Weights of a small transformer language model.
Architecture: rotary positions, normalized queries and keys, capped logits.
MLP neurons of a small language model. Each row is named by its layer, matrix (down: output weights) and neuron, and shows model dimensions 144-335. Each number is 128 + 24 x the weight over its row's rms, rounded and kept within 0 to 255. Numbers have three digits each.
After each neuron's rows, "raises" lists the tokens whose logits its output raises most directly, leaving later layers aside.

L10.down1155:100137148130104157104112170129103148159132135145073137136155085124133139155113128162158121152149172116113115127154145101111118162146170078137128119156111112133181087130131111111149156083104161204139149131140127165111145114108113120136154157115113106118102161086105119116157142106122143134100135111129132167142140090122099162167114122146127178112175128118168089121140179135121132135116132153125114153098115127152117120117119135126109083110142122125167129099089146145137096146124135084143143101140141118145137142159154117186136116162140119133156125131124120128136108065125136088
raises: "ense", "ence", "ent", "une", "source"

L10.down856:110116137116154089121163124112124136120141129143101172131125160130081162086115114122144125130097121115110149140174121122094076160130112148131145138132162162124111151122204118108133090098137116078151124117122147135144124143089143133104137139147117133173146151136075129146159119153133119125142135140144146111113126119128152122125158133143136149139131141105132085163163122103151109133125135122131131076138122123155113117143151138148204105133147119138126136119174167122162151126076101140150098166151111110105121127108099135157138108118134116158145136158122076130098154119208122178
raises: "tive", "ting", "ted", "red", "ed"

L5.down171:140122109134103119135139100111128148168082089173134139149170125091089151120154137148111123137149137131139158077175133110157158135103139108142143112152110157098173119146122136141088112088099136153102142127121140094124132112142142126137113144147157126121125084144139125129154125098137139132113125122152137138086178143155177095154142156128135122161174172123151111146138212157146092132154173145110130133126112121119158120080126151145147150115169127098126127122108184138082075107134124138082178101118109170113129143111133144116125136109120123142094099120165143129120099165117130139
raises: "th", "teen", "ty", "्", "ry"

L10.down274:091106108132143105151152111105124159100135125146101150081090127125128128116111141112114131079137148128140157113143163119120125137120133154078130118101106115107164105125139125125171154133123134137133153122144166151101142116154172127095144137143105147114127144103142128130127128103111125096164114098148164080135152189142168172107115146125071137096163117115125154109123107128132143128154152144139154159154126146103132122138079086133120102124184142086117112154089124162100078145160104133101123122109116110151163147130133143108129083184131160103125168151143175151172083094126122107
raises: " himself", " itself", " themselves", " herself", "ris"

L10.down1315:100146142144096112128132158157111158123074083116102143143131162139089117121147158111110134093114122110147085085123107141100106108066122089147128104127165155080139144145084137111109120135123127116123158137128159129139093165112147128143158113148116139126122170139143118119168091140136191127155114085138151159148098115145122177158111156137138120152152103138183129070121153107172132125144108146116128111148123111167154064142106136111113103124116208131086181116099122147104101177118123149105109086134129139157137120136146103153123126110156099122111164146134107111155121081096078115
raises: "t", "ty", "ts", "der", "west"

L9.down272:110119092113149124122115117154129083108139104126096159113125118109100122119142162120080098085134102098126114141141099120156129127130150110100091110128137146122142162093145126100076140136117140127189146145070125107146119101123155151136130151096155124148113122127125107134142079148174162146139094082100058134126137107134147113123160137131189108141151165116128136119083139101151121145145128133151107164091101116131122141104150099156153140121147150162084130130179194112164131144145118110155129164169086155099138139090134147100141112075133098157171149125162144129121105127148136128
raises: "ric", "r", "ri", "rank", "py"

L10.down1291:069090163112073113174105144142138135095146134124132121152131134124185138127143146157117127093141163160109143133110126094170133137133122151123155129131172130150078151139129137131135079132107147126131139180099121136156108108114094124158196152146144139066104129133087113149103128116113144151113110108114163155082101097104151159118130115128128128097134134118126096156134094148122124117111146105113137125106152160140133139108115116088078109129116127125110125076134126114110148154116096137153167092185117111172141127118156141139103107152149096104135117138142142162133156116107146104
raises: "box", "card", "less", "0", "2"

L10.down331:160099129103144156105116134113138101114156076148120154134126172162127107096138155137098116138119074139154091098125125140111126110116121130130138116092128105127091141129104109120145113169141104135141154083117122113162108148131108142129096132130134124144141135129133149129093112123104148131136104088070132153133156132139112091154108147156091111116102047121136145090131138112179131155162126130126125113138163112111152127158085144126136107104093091166111120103124092112105111138122122115161097128169133138155166156137114174138167133129139107153066152112128128118158109083128158132
raises: "ous", " Pradesh", "sion", "ot", "ity"

L10.down1164:134123127140096093132128138129123118149170129098163131119150118138118119149089147093136093141112125072133092103127110142185122129079126086145124155127128102139171182140145121131144139151143104150175142131129101103140116125175145117089151113058111135133184146127121109085142083142123103139136119155144149165125163082150102149120125114103116122086159143133132145114099146155154150135126162102194129119118123148101121092152127172129127156108095150110128104125124100094115122130126175125126121155129131140147115124117123123155152140121123138139184154149109168135138142106163125152
raises: "ez", " Lu", "ic", "dale", "ς"

L9.down1489:130103147154127122119134140103120121147157131114105156090165179081160144122172153131157143150123125110116154169122128123166075128121103100096088120138098121067108122131135071134158117126124095120123146132112139115104144159114144097103142105103162133130115121111097121151109126160153123087112119157126166114134133133143101146135178127072145102094089121159144153149124113117146079117119154124154103153096095124137134081156094095154091078151159089153115132172162158100134179135099136132117141133144084157134123108160126172112149154172125133140147138102092109112106136112157125092
raises: " including", " such", " countries", " across", " throughout"

L9.down835:157180111125120096161096173125073096073150130133131115104149141129128125120139167117099156155128154107172116111149115156135105117130150150122120098093154140120128128146107089098129131110182130152168096149155132092146147162156112111151076107138136161118136152111138148162140158147120122116077137128161108099119124127107133127158144076144150120138114150118133130118107078098159143113161111080108141131158132121130146084116070133105090148089110128109113140123130113098102141107052112163133159117153138095169141096060152109123126115135128128144120111134100115113112141128082141134
raises: " of", "OS", "ie", "ł", "SD"

L5.down1081:130124151102123121117111172108096124173172088119164134133134145153122119170132108117145133103170129099100096145128149126130194104151105136124119137106128128128101160158109102110116164108108136121120111117137119153157145119104118125081119145102145107125118122117148097111128133138144162119146120152098143181170183144129116153144124141115115141130131117154081149131115137123108145131116113104098103181118141104143167186145142159141096127121117137136102116142147164156099128148076092131105138147149183125146133160165134141140123124118142117124087161117148106166133089174136115128
raises: "play", "ional", "rib", "row", "ed"

L5.down244:110121144094111110107132070142154125164111118137140119156125160138100149145104141126114127102133106108144150134118130124136135154097111089088109162112147170124104124112139117157084152115117104127078106134153127165133093141139133120124096118157127126109095160062155148141128111144123128131114115146134098118111114127141134133145084119151125116125143156143082164178127110132140143142132110115128152113090107115109146113136132126107152169166166135110165141149133134146109158120082074134177158081090183119118123170119106156084132151129161118166111113153101101108117136158100128083
raises: "ham", "worth", "au", "don", "ley"

L10.down818:084146118128095146121128130153125110113142175089130107123121108140135148153131120119163136146181158112163123157134120105105135141153109142129104140119115119120115151090093154085138082121091091171116171128122106141127138088145114143123184078128138120153104151137178131135153119175131156117140143053119131145134133086119101120131103120086142150176123179134121142121116113154142150141135147121114111093141118099129128133089153168101117132144119168133140140110117173176161144156115135122128104176120098135140132139145133132162141147094130157109153161144090182149147109144096118139
raises: "ult", "way", "ray", "ert", "th"

L8.down1459:100158141117141128102155157175128102120126112113150161136113112093110087091102113107128154152098122116141156141157101130126146133164140158110136131131098113106090115139140105162157106114143139106132157092102133125136140168134119158085151129133110113098179148160132142165145118139131092123159082107165123082165161163145124150089119147094171158101153161139138096096152121128134145124118146156128138131158103120172108119098161092134120103124162134111088158118077162133151121143125130149110159163110124105146135107118106162129120139124142153139106169129085138165171124106116050102
raises: " them", " him", " the", " themselves", " herself"

L10.down691:098144127220129161104182095100117097148098116179108150120123140183159136152102113157177096144131166107110097138100123142133150112168175118110113131127114148131121124140158113094149103134103140155148161140108149144140092124141146105148123151093103188119130065102106160110168131119154124125165119093148126129155073103143139158140153100152111142167142132140088141102127100110189124134146121148153149102105158072137110130110161136121157162105109142147126118120118144124113133103094145103143086153145110150117148117132088100139143148147099168224124102138135129134132130151131124125
raises: "ae", "iti", "hal", " Total", "ale"

L8.down164:170176065101109131158103146162147136152102126088106146112152109121125132106103145158092129133121101154104141084144141134086115133087108142121127111146153148178096169126104134137126171086184152138126153138106157150144124074099129107096153123090116135107132164126134132129096187091099112139114095159125141122128145100118133077113124095151179120171113154093141106094085137141123091133137101131096153157151131152169136147108152139159113124160168106085127145180117152142136147107102130145142136146137110115148145077147152129136122121150187109107137097146127100113114128123126133158
raises: "ance", "ture", "cott", "es", "work"

L5.down199:124121123105146128125110135112127139147146146087067155120104126090136127119141137136106114099126147139130140111120100171095122101128112146130137108129160147113098120115162086144106150112156112134137106103143170142112136133177070144110101179141126131092151107162133135115106120113172115114127143141144122157137134110126143132118154123139177141149143148159157092121163104170175120133117091089104142126134076140131160159128083173132109098174126119147129124133136142138141189160131139134127131094116072130143127125160115116120145109111166180120089144185079098165086106096132125131
raises: " years", "ld", "rd", "gh", " died"

L10.down999:134100097147171176099144133115140152133129075162115119133113115156103100112163147129147139129153122158116095120125127156134151108132112100132130085118133151086078096124111122105129098163140124156131121118145164144132154078092124128129195104099130121149123105113147107136163127092109091100066147127129156153076150132144138087100133147162133085103185163122159165098157097110151131156105180116113124101120144142106111116155143189108147147135136138094125136096127132144123095165120141108130101164144149113152116169108133145107120138105122113126117097132097116090134102057142158145
raises: "ence", "ish", "ever", "lyn", "lam"

L8.down475:168128122158129067128117126129115115122093127162189137094112127162095154148074110119122178132130088134151152126115135160121106157112113100122156122080142123128121138126094141142117115135143115137144126105116111141105144133134116104138115136096111111178131127139112114120174145153132149122128097139157126124127092136100157171073121108130116135147112141143094135129116172112125055157153127160101088145138137098142111162141163092128126099139126090118154150142142118109115119134133159142180124113168131116133143139113093125166180095124104136132137111137119118125141138130140086150
raises: "rent", "race", "rian", "red", "rid"

L9.down791:092144139137136152147109148143106132118132179140125123150129122122098114160142085116107080079144149123157141115154105138114138193144126134111140106146113152131103117100159153122122117167119095167132126146135105070133127138142141157144174163109078144083129122125089137143119082122133130150150174091125119112124145093140085143146131133145106147095184173134129139128128177157126107135095096128143142184091103160093131153141141123117203140134133188178148102114076124109141105130126125124111127181104121137086122107147143135118107146125105161141101166104142103114153126096113109107
raises: "age", " system", "ign", "ender", " history"

L10.down391:123145091136070108127138089119176196064129122116123124183145144113132156112138134110129118118131132140142115111140122129094122114125112123107132113164112134162117126097124142118123124108137150108112154108105133099096128138115172107180095151144107152100131132142136128100116118144154142115129121138101109128122130169157129102107114191141153079109130111146150090157112159124135115096124151133136100095135122155109151127116107125094130119148166111128132158110178082127138133137131149100157072132107139124112159170152134146160119088125149156112107154151107123182154124127130137163
raises: "est", "test", "st", "---|---|---|---|", " Pradesh"

L10.down599:124126105122110145122143157113117133156143155155095144133110136149094089149165111125137078136133151093102139139140108137173170159142118127127195116133134136093154101137123130157140106107113092131150135088116169158115185154151111140147162130095117139153098126085126096166177178139140133099136126117127151152119109115109120116123149141114126114149136134145155136139169159105094131185136107125146159147119121116088155136170110093105143123165104146129103106116103098058123141157138111207104120135112132115121121135134099163137074125138141119092160115118087122123184105141119119149
raises: "tin", "shed", "tra", "ː", "vin"

L5.down973:155152123140170111074149077070136113071095118132088134123128100140122140101159120133122089105152089125101158104127109104121138109179126134110141136137109095102125108083118105175116175099155144110108161125103105085168131135100144125128110114126139156122074167107124130117137164131094150136158129113115099163136093111111147108152105129162085150124116126128099066108094117130122147128127169154100142108125133131102072143054096117135150113160155114119125131135100088132120136127120157160099115097107107156139096110129139124132146133131172140163121139135141134144152102093135126121
raises: "ctor", "er", "matic", "mal", "he"

L9.down644:160132141146107072120104105103146118111132113158077144167134112120112083140139094142162158136125112121159130167081140108138159110104147182117129126139173162115102118151121157139152114137123111173133126082095168122129149163112103075121131151119085111084125119162066127131167125114072150135088134158084143117092099152125134133122107119101155111129151127119139136118132122114118120132126102147125128111149119131133151149146097117099137135132162142135157150109136121091157119085169155096117114118131123096112108123154130146160115136090084130125133098135182124126165114115152154120
raises: "ted", "ring", "ating", "ting", "gate"

L9.down181:105089137135092149103141128146115109080158147144101129116131138113123144151102091126157095128177133103131093132110151129125140136145152146132130137111097104112139135185127118149145133128133138099149117120145113157128139114101180098123134126123161144113080098106129175155125130154088121130097132158115118118120140069155105119121096143108118117104159135156169115090124117117140180117141171081132114095161107170105131152137130146171092172128152127107138154170135136110112140139135135135134143126126143102132138113123145176131153166128120074112132115129126139156130132135130086103
raises: "id", "lar", "its", "kin", "g"

L8.down596:170098144185153113110112118113072122139127141158154138124107169079115115126111112160083092104129084138136117113122144113162135139120128150109119081148152115150148168131085163116122085116096138116162138094097146133136107096099128136145123143127131128152170123152114156154117119127160149121091148155128180126093199135108146125145147100169152177061134107156122157113098167095117078131126104116106098118124190119165121104115111082118202116163149155110150150116125141123126130080127185148084114128078091087141115100108124139141130121113153128135106110148156136133117128141114103109
raises: "ries", " married", "ty", "dra", "ry"

L10.down1481:120137150141112117167113149132144111138084120139105161146131118153081137130110132147134147148158135101137126108158113125129147133118155144120088092092123152111136166136109164157090113139128102128120131125080099126134129108151115104102106106145131153141103148144152153143127129159138097142155103153142157122134154092129193143114108110131167154104113078122171086142123164131121134132149145121099154111150139125129132117144101148123195098162156186127126132122126130150159144169134178160128146085111128101147089096168182126146082120129134148118123168127153155121160098132149100111
raises: "ri", "rick", "ry", "ron", "tel"

L8.down1235:100135125080144128127115136140114114102125113088133117092102111144122154109135143044134170115139135100119138133160142111101120119143147121179152116134126118125128105148143144096098080131117113146138180177142077118123138131107128142086151124140120115108155169167167129133168122101112106145116093105119124137129112121133131126181159143125133171137083107123124110147142104123140128126135104127153096202089135151102156128082111101140175092127119118169141117121149147141122092124105135123122113122099174141092116076106105149165145162146128139163134177119113115178103162158102127132
raises: "die", "dy", "an", "ano", "ș"

L10.down915:150137107110087161164101169107130148130162130112114091153168083129118126117166136135131147139115100145141116118182122143144098120081123132132116152103084143120105059136129116122128129116106088136139129145117132127133126106119115102120116129138097116104150183115152127153158107142117117123154144126110096122120133126119113142093155113114171162142165160127107132116117123143143179148117126152072131088115165129098147127131110141113081127115146120111127074126162129136141157096137156134120114102123104112118179151121136128149111151132140101118107135150131141122124123140108104147
raises: "ge", "ille", "ges", "il", "ification"

L9.down87:134132145090145126094119112102105113118107136073124086180121101122128105148122130086115114113107123143130139099171115125123129144131088115109137120142106122163159143132106123146084133101148168119151161122135122157134147175112129148107123120136173101123130161112123141088086116157119149181124139156121111119180141145126122149129141140065171138131120089106140115087126133134102075160126148134080145128109125123115086143102110145143163117120177107141111117116129140152139143122140147122195178052159143132144120135143110159145149126126117137107127156162154140110125155074094110154
raises: "cy", "ance", "hood", "sion", " episode"

L5.down850:168111137134135113140122096128084143137130162129145104111116071105112136104124134169132149105117116127158091125145115153116106154134123109137093085123130138145123162141144099106080126110112128108178121096160150117132102078110120127161137144095125167140138132130118125123136096102107113129129138175139121125134105122118107107100128115149172146127137119068094101168118180096126108139145142109064140175160163135150146129110103112128077089134166132115159179106147078152112116163089140132125168169108125118116138139162108113159084117156147141142117151101143143103081101114125115107
raises: "ez", "ance", "tier", "era", "yard"

L9.down1284:162137137123112137118134168070143166122138126078109124146123078135121112162131128111092177139161135143086067102112130157196127125139183120122111178112159109145100117155131130168135153134108120084135123116103116155143145145131129132116082120120153125108146121158100156119144125135155136130129135140156132125094152093126094150158123131119158119139088134128117080128163109123137100116119110112106145105105113119136129115134120117180124107155091144148092135138163188162160110122073076161122148127136092110152129125125079086119135114192160107130111137145147131125157125132143146112
raises: "by", "bia", " than", "low", "bi"

L9.down120:146182126110127116164108184130117130107155138136112134125152153155114097145099117161136132131125170128109112107156084138118087122099124132110120124096112162128160116081097166084120126138152133114162146082153177087105122072121096105110119135157143129147135099110149124118100087158099108114172088098087125119153115094111156135126106144139111166136114141124121120115113175106087104138107090101130100133103137108169129115154130147104150137099146150137136113121184125124125145105119102100122132113121122119110142095122120107131087151144126104148123109119148130104171144114103152130
raises: "z", "ze", "zi", "ž", "zer"

L8.down66:142135121106129134120106153168145128147150190124163164172172108094118097111148128133110134125116156054126146144151076097119109142128107121134161132075106122152116135118151102138094081145143121142108140152121128152134119146163130090119146151123129107100099153136149151129143151134143151125087138084105161131143138138118121117119142115137139124080128136134104105139180144168130116100128118154071115103059148115110173118122110135110109138142119126128162136104164156113162149142133134070147157132111141122125102135132131082113108135058134154160087144128099156137089080152152111156
raises: "tt", "ll", "ill", "en", "gal"

L10.down969:133159137129110082115189142115150078110117109125113151154108110100152154128116154147123161117087155099140101121106138147128143115166117102146110167114119109101143154106116111145107112128126108172119110153152148147183151103092137143105083095087146124127164101134148119115117065155143147118124132107083138145176106129166125165161141113130150061126152122151141120149079134173175091152139082102113107125129100123095142125152170141135134094116126152151119175120131124129126116106137129099130127153092123147133112132092123133106136102120133179124156123141160081126137103135141146153
raises: "\n", " |", " (", "?", ")"

L10.down1382:153114138121142145142101109077112095179081119137135136127101145130109130165138121164162145116115180180118113174136118104118190107127105110121078099142113152104086107135163136126117127064152137142145135113145124108175146129123183133123133126159104151104166158140125128108150076163176146120173136138132145138136069149133141123071125135119154160091115130085161098121138114120112145121109158126134128164098153124104130144094146125152093109081171170154135145145174136138185119113163120119124104113170120167071150173133096095129132164135124087148138136116141096141125119096130141139
raises: "|", "|---|---|---|", " date", "ten", "act"

L10.down46:128156167096147090112176144119122129165111086121153150141109106136124147150091101115167146148114148130132150099114144109117147167150150141125132125108115141119129154159105139112149131120090108100162150098114117128134125145138139134131141114153113127145150169118152167150139119146111140148100138137082177172110094089140152148136144110108118124139120097141112153099152133137134153144137143085123135080160108141151157133114146099139103077098140097157087136085107155137131103119087097136159166115102130091135132126094080131142148083111113156177083155089137116117137110114175105124
raises: "ed", "ized", "e", "red", "ous"

L10.down580:127152113139117170113144076187131096133105157155141124154150102113123139097104154111145145107121120112105175115110144129134116115130153130114083127106118105099116125105106105107104117153150136129103138110154136140097104149138188114114112109130094155145164132134133130113141129129137135111089141097090104144106157132090130134129150118122159145144117104154130136146093124110116100150105141122100115136148092124106130129159126125148142146107156132150106108176109121131133122105148152103147123089096074163067122105140111090142143118126140138126190113116135101165127158121124114116
raises: "ping", "pe", " from", "---|---|---|---|", " into"

L8.down179:092144109097164150087149099124120113150150095082155114131093146157100143131115160114135074132112098136128131152160127165122083099118122166141162085147104180099184172136151131155137155146125149154133070139106154115121136120118157099163115102127102119109150116114124119106123117116130124078119116134129138128137131145139131154104127145128156092139127141155119112107123138132110115118152073158123113122123158094151153121085144143127138121093154143116160116126154138128140137064097128078132158196108095155130120144121106102165132134142119160139113155121106176129149140150129114111
raises: "a", "ama", "as", "press", "ed"

L9.down1071:141077120115132137123110139142111140128145125083132112144111119127126128160116088131121079120128142141106171140150145135125114149123172157148140149104122101111160123099164167115122154145161139116159131118160118143143162149116138113150159094143142131151091140107145134194139131089183107132161107101160149141113093149119051144124162150132155118145126115184124132122114108118127165101105105175151118110161128128135157108128114108165160120140157103120139111123164116099133144104096123131134156122144122124146089117154122122167133167137087132113124135158136133144157138129126115131
raises: "acy", "ease", "put", "board", "cover"

L10.down470:108131128143134138100135126119105150125125092178135156136106097128133135137113132132134128119128135127174105140117173110146122114076139116099090109140150130085124122176136145154143128116101119135128097125109143143122125152077101159141133121160130171131109157178131156112116169121138136108061059134126106121132151146115170116141126107184128121113103134148122187132120118121147168131123146117137117129167086129123125144165121146139117151130152169138154135111140125102175067094141155140133110124141103148158106131155132109175099089156163115163134138127131139110143149125119157123
raises: "ial", "ural", "ling", "led", "tal"

L9.down245:172139084112099131119157107093136109149126141101123128137054108122139112143082106116150114128114122144114163145115139119148124134142105142123118093128101151130103097108119138127117181090102157116128145149103126153093103152124148119139138129116148135120161108180108134121142131093128149131162137099130102115133112102111174119135086092125139152135110168148116104129133157119129139134131102113108103139126169071133165109097118124175134139113108107104144091129124125103136150101153118123173089132081093138114123088167141108128101107156153122144136140176086160117181109095154112115
raises: "er", "he", "am", "tion", "hel"

L10.down1323:104158101097104117120157107090139128118147152116120096150107149138143193088109144157132135138147147149120123131127140121120119124144142175143159098115105116130114127102088139114163159073115090108113119140137127148113137137122098146105146088090152134093113171109109130142168166131149129134158145156148171120125134140169164143093128122091141149134161166146096133122090120141162123108111132120131153113165126092110100178082105123096119132145108081101126175091148136136153113149167138143132111120140112137120141131139138099124139130114124097061141125156151085140127138115095131125
raises: "ugh", "side", " him", "nes", " its"

L10.down1267:156123120156167110111104143092136135135132128141093147128131161157147111089116115107146198098132140106163128099118125119144134178151120168121071121098121135149112105192125103117133120169130114138093113084162123123113124147134147153146086107124104126113125078156115135119135120129128153120107123104165138129089111132133124150134121130135164099109113123170113130134132097133154118116071118121151124101123111062097116109123148122139102112085123172125122090113121102098118130171099126151142141123130089090115083162122151108144140171132152150139117099133164128140151135097147193097
raises: "ling", "led", "les", "ler", "lic"

L10.down688:125130147134134108063134183114166132111126093117129126121170105133107129130147074121144113129146127152120139090111111109114087096106152152148139132180165111113098124157103112164127137147105167136098044168119134166126101133102105150136144108120155137115095096160124144132111144108146138133125145128110122141089175136117169128076092153126137104141101138120173112115158160126141133149138164093136137137118112139106099165122150128163162111131139075141117128133114118217148141158115140103102093095145161147131073098149141039092126135126134119093097111136121078092131134095173140092
raises: "by", "olecular", "ph", "bi", "ative"

L9.down1420:104170129106133144127126105137143140133148102138133086098101133101140065127140099145174157110138102159114154098138130083155122103117127163124116126096145135149111122124080154086153147098131111164159098128096150131104144118125142141111149122102148098138112116078114105143147112115100109148120145140117105116104089093159123142090115121091140116132097133143121091094092125143148098119141144140083128097144133150125130151124119132135149169186138135146138097100126146084139130112121135127120110158112143120137124126146109116160103108123113123108181108087102144142123153112109111143
raises: ".", "sea", "pos", "op", "pro"

L10.down1083:164132134128099144142113168143130096119127106147079132116090163149145073131104094154109114119109187132153138154162119093137118102110126122110102151139067126150146098132137134127093146131118108159143104118123115141133167109109083079142154142166149120084113176136161134151096139102115131147108101124123173127161096129106121086181148116147147123130126135110152093147136166141122144160127083130103119144131100105087126127113089094117134152140130119095126166136142093093170145160094101133126149168165107110111112059102106150141188082096165160109121142175118129105135115092150153132
raises: "ar", "ard", "ator", "ify", "ant"

L5.down754:150133150158113132095128138112103110100187168166128092106127134140165106139131129144099144109104117128136148140097148105129123127134127139148147142137094107118059111124108141098134113162182089109112122146118144138114157138157148154153122121133172144113126128133126124124117130133158162117145107100117143081144101134156133175125140136128140073107169128051145105083103120146121106117158171158099147135140140163119168099117146141153134135125165129148108160099116130105118101115120143132114123118153126157112122125144119151178123157187140160121157155134148145196123164127153106162
raises: "empt", "pi", "pos", "act", "pen"

L5.down238:136149148105112164089123111122129077188112149150115130120134161127093097128128167134112175078165100114137134127131136139144108163112127082100120081177138134152131117139174138134107115106112156129121137136124114122134138167112130141128114123093140114126114104118134133107163165166075150131097146135127160124124127141110175129123122124101132114097128147113120152138100143078165095149127103129111127079108145126103118126126131118110137119126113138132139121138121122116150098129159164166143150108122134145171164103127140118115132146077134129130089131131118092137135125145136115119
raises: "rie", "sha", "ica", "sh", "ries"

L5.down1250:130125137151140132119181124143128126100116096134101162105113153113119100116069091105089133174122128122099121086116109136141077125129168105120137130144119181139101144170134141125092152109152132149136122129146089134129098127128118105116129146097130157099144104123171144121134117146087154152145134096182089131118123074141120138144115132111140069124087102108113111102154118108121134123095134158115138144137115092151114140134156112133119103097149141135148124154125120151140159103152155156076153142113098161130125131110148140166132122137141136118112125091110138132129131161146161095
raises: "ca", "can", "qui", "que", " himself"